{"head_dim": 128, "norm_place": "pre", "init_std_down": 0.00439}
MLP neurons of a small language model. Each row is named by its layer, matrix (down: output weights) and neuron, and shows model dimensions 384-511. Each number is 200 + 30 x the weight over its row's rms, rounded and kept within 0 to 999. A neuron's up and down rows have the sign that makes its largest values positive.
After each neuron's rows, "fires before" lists the tokens most often just after its 100 highest values on Wikipedia text that the model never trained on. A number after a token or word is its count.

L8.down392,247,170,237,205,156,182,218,182,165,235,215,137,181,207,183,199,173,159,198,217,198,216,203,124,239,245,193,156,169,205,153,253,206,220,188,195,203,246,209,163,186,198,205,219,222,179,198,211,218,186,163,142,204,176,231,205,200,186,188,220,241,241,185,210,209,188,252,191,173,184,243,200,234,171,188,168,180,237,245,176,188,181,227,187,167,226,211,214,183,215,184,169,210,174,170,164,238,231,202,263,208,221,229,230,156,167,187,215,215,161,180,230,171,218,214,218,239,140,211,240,198,194,214,215,236,168,219,213
fires before: " 0" 33, " —" 9, " 4" 5, " 3" 5, " 1" 5

L2.down64,220,216,189,178,148,141,270,192,164,211,180,160,186,230,170,186,176,236,169,206,191,244,204,217,207,227,276,172,177,217,219,219,267,263,186,144,216,224,228,183,148,200,332,199,229,233,187,226,207,209,156,193,223,181,196,222,193,204,263,213,199,233,213,215,145,265,220,220,247,208,242,224,218,229,224,166,148,255,195,228,201,228,197,200,243,162,221,209,187,217,219,200,203,218,221,235,212,213,254,163,154,185,174,238,151,206,196,195,175,182,186,188,219,219,241,246,217,220,168,253,220,190,217,176,180,242,198,227
fires before: "-" 77, "\n" 17

L2.down256,157,203,214,171,238,152,290,150,184,223,196,189,194,158,212,193,179,180,224,178,202,208,177,168,172,178,176,258,186,204,216,152,197,138,173,183,243,211,169,223,160,215,260,127,204,208,195,184,226,233,186,275,182,214,170,226,166,197,165,143,173,191,154,235,229,198,248,221,213,246,217,236,161,208,182,260,195,245,188,221,238,201,218,218,222,232,192,241,171,225,176,217,207,282,175,200,185,228,195,249,147,178,172,254,194,158,219,167,218,193,239,172,138,201,135,193,203,189,171,189,175,209,249,219,178,146,233,179
fires before: " |" 49, " votes" 7, "," 7, ";" 6

L4.down97,135,201,255,162,195,227,251,177,264,167,229,196,240,216,179,241,179,186,197,261,194,219,193,165,204,209,190,189,230,217,196,189,266,209,187,186,189,201,204,211,208,173,291,201,149,188,225,189,210,197,204,198,159,239,213,163,169,253,193,203,223,226,196,233,204,246,226,203,221,244,217,206,184,192,241,190,178,242,148,266,184,176,153,197,257,211,247,248,207,132,158,231,170,201,170,196,155,217,146,231,127,189,212,174,180,194,185,183,206,182,160,235,182,213,197,217,235,227,181,186,176,208,163,258,217,192,208,232
fires before: "0" 14, "8" 13, "5" 13, "3" 11, "6" 9, "1" 9

L2.down969,217,244,234,208,186,171,213,196,167,181,145,224,211,212,179,180,180,197,247,191,246,178,205,218,184,197,242,141,161,189,229,199,251,235,169,177,172,207,206,210,222,172,128,211,301,221,166,220,238,211,205,262,221,146,162,228,165,218,240,221,160,203,163,201,236,166,201,228,192,202,243,252,135,189,185,189,142,239,246,228,194,195,254,274,212,191,184,222,201,206,236,193,162,198,213,198,177,272,216,180,174,153,180,231,231,155,178,204,136,180,125,222,207,217,201,196,206,191,234,207,208,183,237,152,171,206,145,193
fires before: "\n" 25, " —" 20, "  " 14, " −" 7

L8.down234,205,184,218,257,163,187,252,238,195,169,166,210,175,252,205,180,187,265,171,204,211,176,190,241,228,181,219,176,247,217,157,164,195,171,183,204,144,219,212,160,265,237,202,139,212,201,234,192,203,220,230,197,182,187,221,217,206,183,214,223,187,225,239,178,234,174,190,164,195,158,221,199,163,163,232,202,143,203,216,186,224,181,196,179,197,196,172,138,144,172,233,199,207,181,241,163,221,183,163,202,111,216,219,178,194,199,188,214,235,170,164,223,211,179,202,229,198,221,195,244,139,210,179,254,185,165,198,188
fires before: " |" 42, "|" 14, "DST" 5

L7.down607,175,261,229,207,246,203,155,204,237,276,183,236,162,201,212,246,158,192,190,270,214,203,205,242,188,206,190,213,172,170,182,183,212,171,189,219,204,231,197,220,239,218,179,124,166,229,229,214,198,171,223,262,180,211,202,199,249,158,182,209,237,163,251,165,222,195,197,276,193,231,126,197,200,190,164,143,166,214,245,198,124,196,189,174,207,134,223,138,221,237,193,207,172,216,171,179,163,226,209,187,141,188,230,229,204,195,184,223,180,201,166,240,180,232,199,140,226,171,232,186,209,213,173,171,217,159,218,207
fires before: "-" 82, "man" 16

L8.down0,229,238,253,232,180,207,220,193,209,232,182,201,194,191,218,170,197,211,180,180,165,196,194,178,168,215,221,187,165,229,167,235,189,172,108,257,254,228,196,173,248,221,194,163,165,200,226,249,194,168,207,199,214,249,208,228,183,266,179,219,252,195,231,204,179,212,184,219,201,173,203,194,193,248,187,181,193,165,203,240,213,247,216,156,194,183,166,172,259,200,176,198,193,193,208,209,174,157,167,229,203,185,152,254,214,228,219,219,268,175,197,217,210,221,241,226,185,229,165,250,167,203,229,197,175,250,187,158
fires before: "|" 99

L8.down745,211,196,186,198,239,221,189,183,224,198,173,231,197,195,206,196,220,228,219,215,157,210,188,229,195,180,174,233,232,187,214,238,272,171,253,188,210,202,163,170,160,186,220,184,201,207,173,231,195,190,252,184,181,166,207,155,195,228,148,196,228,184,219,233,228,218,227,214,218,203,215,172,155,236,194,159,229,226,222,200,142,270,198,190,181,199,173,183,191,184,211,219,154,235,233,166,167,227,237,216,210,192,193,217,198,213,180,221,149,207,197,193,221,189,177,201,205,192,160,248,204,157,186,240,211,239,169,192
fires before: "1" 18, "0" 15, "2" 11, " 0" 6

L7.down876,192,209,217,207,163,188,179,169,261,179,181,166,220,279,196,153,178,230,205,180,184,187,216,248,183,210,208,173,199,183,142,220,223,213,206,206,209,215,203,168,221,213,114,216,215,206,184,239,239,189,209,170,207,163,230,204,203,225,174,213,274,200,188,216,200,139,170,202,193,213,178,209,216,261,167,177,173,169,268,244,202,196,190,207,193,156,193,200,211,232,182,180,212,227,229,293,168,268,234,249,201,222,171,189,259,167,216,176,214,170,169,188,246,173,140,171,201,194,152,221,186,201,240,196,234,212,181,212
fires before: "|" 77, "-" 11